config = dict(
    num_hidden_layers=12,
    num_key_value_heads=6,
    bias='all',
    optimizer='adamw',
    warmup_steps=447,
    dataset='wikipedia_en',
)
MLP neurons of a small language model. Each row is named by its layer, matrix (up: input weights; down: output weights) and neuron, and shows model dimensions 0-191. Each number is 500 + 50 x the weight over its row's rms, rounded and kept within 0 to 999. Numbers have three digits each.
Before each neuron's rows, "fires after" lists the tokens most often just before its 100 highest values on Wikipedia text that the model never trained on. A number after a token or word is its count.

fires after: " T" 33, " t" 12, " C" 5, "T" 4, " p" 4
L8.up684:531489552420501450478422461449560623518527422475504592548482561509600503530492551477463617528465472510495510551588518456493533474431451560491510532434404591494545491424467415416479507499513576465486422498456524548534405490496499528499427565514484552468451505450457532517490506611484462546581507479546626474538554530497368555603451538436524406465547519621536509587524480455500533464502424568536492377442550496502558558524518400457433524564453495483418475462538470489520478504462463496462557581565511480520470489474554495489518481436456507459506499522563438517392459469494517510
L8.down684:476446530439503471521505466480590545507549518497541424500520538397454422529508442464447534492502503406616577521524545459523506524569570561590470421411536528515486511427532502602476575481550505485445500463466595533495544526568454505513516451557548511412470480522506498481485458505535467546501460490553489570431433488583529529534490473455454572490543448539550546575487491453534485449491431397418473472416383529559488459505490449488445574409594579637489514494511481407593533434497602562551559516515510531454563454476458520436478368518516396466464475454514519489538545450499491532

fires after: " wh" 12, "." 11, "–" 11, "-" 10, " o" 5, "ite" 5
L6.up731:524510497493543467616511523517506544583538506543570560474487530498490558370411431418440501485488523553514433445558541486478414515615566518579507498507529486493493601526357478451556515532557564528498439471481546534505517437562435505526566425470432555534565432458481537517537493511496477473564465435476562481398452454510480562515540386526513499581488461547409503521450463441564546528517469449449581514434486465490495483554612493590578497504497481462540510482443389499582567562499506483454439459502559432485416528461467514468529409447456432521507508479541527447443530558530544383
L6.down731:449476542563442537437590548537480514548512524663530487582447487509547497481552530546495442453559515419537445473394450460395541488541529553501505558483423531557459536438477582576592474573505493426560561484503506506487507551576492537396553553435489456568550540503561568527467510566427553552448560530455548536519453422439502482445478499496553459579480494524493502498506501444419479379486479463523514500524528500460531360443467521538434509487560514517499508592508392566493439492477490605506545560413445581486468434546433535482485462485491484522460499521524464454458455437602409510

fires after: " B" 17, " St" 11, " R" 10, " P" 7, " F" 7, "." 7
L6.up632:576502587559472512489521500572579535476516483471521586585495444531534391548518522385486520521448483561492475576468536506449522546455507454576478517449480671454550515479452424437551518501493492496524434536527484561511539381511578486552484478514444469495512463471451559513525451484427560551509469544531510565550330389498527498588559384490550454561500499511533475551539515491487548581509482620432504477465487411489450471537455490449486456569581396515532583465517447520541485567538552434504482426495483540543503418497488496461530519532461372503419502523479449514500563537519556491
L6.down632:456482418471603485480457537489515418418537492466526558503579444416444526471500542480543508566406539568503486478504521569526516475459486527405448496528560451461496508566478584576526581401510481510539445405496471488440569499494447469435511408489504542515547496502405512499468507508598577476494586525489515511474581521449529482492445526547470601467467587583424494474468401502470550477401486421427523528566532552589493531474534409555538465491358464521583557412469586554546554488554412553524481517482529451513590461498441535496491470508502516503447470486497400391538529551524498549

fires after: " f" 17, " la" 15, " l" 11, " a" 10, ":" 6, " S" 5
L8.up71:558487488490515494425337527487453643515584455379499497449511510476375499506521525539439461479456464587529426525561535512513532475465523509568545544538503515535465458577420552406591545579544368507561455504554537547471536467454540531487477554495419528553470553481493459477495490503501568507488509495378430576585473448440466519485601473576616440525502577499454478576504501402560574502546529535453498537467538377490548434440441518446449489578543515602534489579510535512499509510407472520457461453508456478465528472528498467536544543437531520468545501476482497530494511491480502443
L8.down71:451467473529450446614546415589564446476483535450538507517534602471585549627543521526405549466521510488377465623473529521427440512573476500522488493560502424512487499560493553445499486466571522527533549500586496473390506531508473536402481565502513519455575516503448481540549542455459456572469509463550469541467478485520445534500480424517507491532484513525528489460494479528499541439457491475450456504522495476497469501446455571525579463472386611582403475391497448366542462490473505492496562551555493460526478570554586385574522450522455511504470504564430501371477501579458521488

fires after: " c" 23, " m" 15, " A" 11, " and" 6, " to" 5
L6.up435:472403579517534527544441594408451441509556456500497518460533486477521454412532553486458551617470479565524526500475446500462481626515535494552507520527498524545512616511420454548484570529513485459502574589460473439455428454398509525472448586398402497573523499420393464525556542462445587519549398567385575438485557518519424544507557503538385531451516556458452529541500547466553546584498372578502483471448489459494519530561550430566608499527532548416506512477536503487491481531448462491465478456528506482448543450497468459505515511540451484498491507456533522502463564467533521433
L6.down435:540452546482479529543478477545373430600502522467515524481565459568504497509539481531375445513542618486438475508455557463489476437495450566402513459425601402442587440370520566553496541457441418511405523540422526477484435404499559506382583485549486490486541477533470496504521482464457542612538555498503576560471487482506479428482515570493482608473548437546575504453509524566449479514478470589541365512449525561536488512531517492570535484556499486530553493483519485436524459542429461516479519626549444547459495512496455513562464472593507468484560562489499496506472514487486539440

fires after: " s" 28, " m" 18, " S" 16, " h" 9, " a" 8
L8.up106:600532517500380535543398505501458545510655378426583517523479543509544507465546556545463439437543390602459564491509454501486541488452517499514528537477421486561555441450452540493501506483452466486527437519478515533464477376495482469479433585550415590469458509477469439520538464506528600488510507472437527477458497499384574575483516481533491455513511580446387480539422365516545478531547506548496506436488482456546480508557582442413500560559505496595513539494503530554486465456501411494534491502501568398592421517512510463467583513499571494531522483518526531528455454530543498430
L8.down106:538538519491431545443479516551484468576425476507461435537511415567511551571500483525552437494452555464431495514468493581500510456541455409502449557552462451499472433505461536588495463507522582577603597532447463502484515567556493555400529436565517409541467520533586489511534436520437559606480417528476496454559550494384368454502531456540516451467539484516524595607497481543511467527491478532568473468512501568479593445494562434524538458523502589478431486494496511451491530467495545556531549516536505363464437450576482478484518538517504525518493499536406494419498339546496456425

fires after: " s" 15, " m" 13, " c" 13, " in" 5, " M" 4, "im" 4
L8.up364:478522544501509526480514542443466520534519455454515479595523540449517492386550483474444512534435485513594464486532531466489470615583528578523447519522586486485528628424474533488548473548527427465498551525593563560465375522490524511476452459519441548558478553477484514515429476545519499373500487580463537452462499576497419591495575392437476433459470551555570538561481573437560528497500418495500515548451472488512381531555541386523535536522415544443497492551487515531486510501431519480488474457455514555516497555430526490559477529504433514462461535572562614481468391389567505427
L8.down364:555507513526514461504512516581427437420478600472600545436518509581495463528464417567592473471464478496503524560433505579524455411526501460438497448467450480528521435560373428432474472531449533427474503526493591564487456555433418536572460458589523422454508548518473490513540490547491477585437439461460461454534484437465616454450499602513526547557523568499516490525489428521476559512516501553562514464473483529545611535472564515505473462497512510478472572501480606473464381468489474508441538545565439514510611528609410520471438496504513515427545604489502505515520382475474527562

fires after: " o" 26, " O" 12, "A" 8, "p" 7, "u" 6, " years" 4
L8.up70:528499464491469515519507591602489571492451531451542478509510401570463493411508489557513555519501493528481515519475620378543525465447475488468448546570514462440438550534361452414503535547463427407479483619580537585511576544553536495572519472431552502526528499461493544506536521426508611447436505496530491582507487542424485535495504543493569500558546532461454535465474493505624537493505570422494498489510457406506496421558532547526410469578472496586558463536456486572440490495523530457505535450463525434462455476455472520487543390377481541488463456481454523431513580515555612517
L8.down70:508503512564537453467427525498478450234454549538513503512540512444474568504521481527473451470435493585573540502507483581500587553461553443554529519546496436496537527417486568544554480477518467466525460442467518423479520554499537485483429552540436512481459552519526490528486533457550495557508488496463576507468414450494601565504439501505438546518517511592483476580503514552507528569503445570500514473536423520490560503464509476461563520461584552506486485523534493393509496501502604462472403533410549515464468556493480525444358509617469432602461411465471561474525544522445534412

fires after: " O" 17, " L" 13, " A" 9, " l" 6, " P" 6, " B" 5
L9.up51:479585531500525486547426466511539580492567463529471577457494476515523469510547471481520515531401494459464461424502548493538478465538472505603463575493450608515549501498455541540504522558489517479476505504528548587501441483469548578537506473438470489550505437442462437545494477509346514504546437488556609472590435529445482501571482417489513448502574479566566453475526456497582492544541521569499450440453516432423528397586530538433515444545604453536545459453530485559597552441502521448482551513564494457492505433505529505485531440446411357487397493429511432406425577589506516549
L9.down51:481506593474572370451505495482470542445495465501507564551573477472444518559554520482454484554475489527519531488418463528447502532466474569470492538458520498518502470419508571515524484519539555478489568494530509616445561517496421411495409545473485538522537486487517492505458381429504486485538435465478447495493441516469489480386570546566518519519517496487434528424480433429546506426515540454601373540462603508587543415434560560543487478567474571554486533487453559520457491417523450520511560522449528586488469499502485454510520493437554583520423548524436529692425439571411538532

fires after: " S" 25, " s" 22, "om" 7, "S" 6, " V" 5
L8.up172:548533548628490534471394551494460507594485463414501509563501491555584518504465513539392488462457349513508509541537440410526522582539551472603385485491475527537459539464493540491543529533422512481503518546466559512563516486425510458592421556488433448420479543438483556561510516383397423496489420523450503482497415450529508480468492508489489466542467460491403428565540522454551539560495535396399428466520452535492488426622469522459559532519552483547540494448527558531479517481507477467472468448454593396529534436528496488536547451523506526511458500513519444531444547545505574438
L8.down172:432546446515443548400512548523522502463563630530465427532553543494459449454539557467530514505476552505480498497582415513403519444544440408513479434579459538591543499471573513470628535516452373543597557509507456400460459510452488591528545594481484430596511435510507444493452521570525487557439443492582407494583474534526499515419479542569545429505476508454501427440460471570483489575502506442520561534513529510489561545504526496517460488493420516489427412526420590511503463499510412528477573509495505499480467459462534500445494591529446502509572465568482466453426464547521534599

fires after: " T" 18, " d" 11, " t" 8, " st" 8, " Th" 7, "T" 7
L6.up237:467439583516524517614547483537473539516558464426510555384477455564545429457537447407496582507437407446498510417526468550439515504440499548557410524418438560608482567479532492510523552490516481540531506496463509490469441492410549467485439581557461468483412571439444573503543448480458473568489472508492620431504441478477484555366554466478550481474532570633463549543512530521527524491518482527500484445512566404519577556432472500431528483513528455534444582458521427515407452499444476484543415592553511462580455535490556491557566502533440449433544475491517511470502556465514492449
L6.down237:544498602455467546494498531524412510477527586446537368537475443432449421517424457493506429453450520439524548451537581538491541425522520552420488435442479418454561459481575528432472483511438444597615458510530458447502579459520526453415533554529491467507505530554504503506570475455536500532440496515477459483584510499509541466501440495512577595419513510549583591530480480464478418454435454472564525613510519473417569536441566460487486456513597509508476379502418430474539477502475460527458561493562544503531647434485461538514523501482582463477576503567522479432544459477539544520

fires after: " M" 19, " c" 16, " m" 10, "oll" 5, " g" 5
L6.up63:547489560516506511606502550470492467645546406540504569509520454470552569533483558552480528521481426508481489538486552469381602540467478415453539559511518475543475472370520442479492469525388539404538558490412475449505432490365530540570499599475519500508480571449534483580512526475403485544522468511508530464595424544452505459434547517518472534495576546447466453608508459512520482541575464543517455403464514447550484566449511427449521464511504475482490546458538482559494520417577528458539507504579484367481479503481406487531534530549459564484565487468509508474381553441497526513
L6.down63:481571457452513487430453496568448502462489499518518402481535512607468547490496535459493564441559570477491542462522472596475528515454430480529534488448510475482511399527481572488487511513541446450509424480502547555595470513515560456432458389559512419440529544488514586493533498470512477546390567507490595433422456517462528636464446442441522469544457506459593532437450536519462566469524582472432536510474505447492459561570463508611436552467459500537498496460526648447511558504555513516464448394515503551510552505490505520483435512540476456384514508545529455536681471465488584495

fires after: "p" 22, " o" 16, " p" 13, " f" 8, "f" 6
L8.up421:487496423569454474539521488574477506543568554491562512574556483550525465558392492525487514430526477573487505446581553532504469485509483411486505563516514479464537560517364532404467469596499487408548392475507602585492496441518502437547472556493459566487483515548494582591569550547550499429622365479525494499569498410463484466493506467430514443514475438494485536520493490532561490535490437466507495589452474491455499423547475550522446482590477458550518537494444535530572547520468491448485536444387521418572491480498522535543509368483510384445500475441477456459463588480555432552
L8.down421:507444516604548450437458470578599539472500566401486519490535505517472607481488488469484547520554546578546401487522557490490465527457432492531475475535418471450459506481470494517582557398555481511460527495500516461450520533539455486535509562466536630607553476477532475369456567557433540494426509396521561516610486528551543469477482436601525498482470615532429477534549554475530458519488514537437522428493505528507440516430488470497443460554518519546470467452532504401474530473485527415457610528485527547513536474559532490462386482489451522460553604424391494535433426511413504465

fires after: " S" 35, " s" 26, "ue" 6, " All" 5, "S" 4, " all" 4
L6.up103:487442547501505510573438464466533564536543507443511508474532531419577454433422559446329443525514491533482453518408454452488509521558496476487470566499512550595466455527453487478516449491519495485465509466502533491565441617531496408522477514482441522489431588437511498478420514573499552505539418436487517501470517441498448570414579537516529475567471581540429503496417473442487415387524467525483585450474499526576566440636519555437533511507516388584507507484530486482512509494439471523442481530469576471513449505479566480477499538591551420477575525460507443471500421566585569382
L6.down103:551448455552454605530509502450525553603513438483509552576472524461519418431466456568485451436522559392472491432495447524504459460574548475457332551565476580502543501522509542471498487568463444582521484594534506533458533417545409438439522484586619560471518454485477449525480471469550569480537485514463446491448481541534424436484473415429484521460598499501563495574533460546491455401494504457518481513475492416483559507548509446439590477440506479510610571551473427519571530526460482466500412427507563511503543482448439537426566554552543512483576438567487521495519453551519494562

fires after: "\n" 14, "-" 14, " (" 11, " \"" 11, "{" 11, " o" 6
L8.up632:433515493580531543491491601580588572517452484501584543549515538467517539512514495525320531442516477548466410461485457463490478503541471408493588420425530568533471476454436521486483511549484432512477447535504579435542549425558451432495431497478538561431487554423496598503520500499442507520614533455365628534456490437490487496531597499513599494492551478581406485502526462492508518499516465496429459476526457513508541462579467507443551419442556555499411442509475498522515461522510519461477480436451540400499485514466468506501598419447500504532482520493520587410501518479579595501
L8.down632:475473471562485488445511493494463480521538509600460587513450496460349482581485498498507494463519404477483490503530518576433505401484528534562484504467585495534519423523520407456341508656515621477494482578554454559580565460542440478418516417439474444494445522540504475572483431526458511490498418539591614453490508478560476516504478510508476504579503472487399491485586466412500568507586501485469499487526581488499526447553404518543431445520518496552484504554436484471485496567544547572499470510532455546502485393483426534529532522492543602440532535443513444575511428512498541496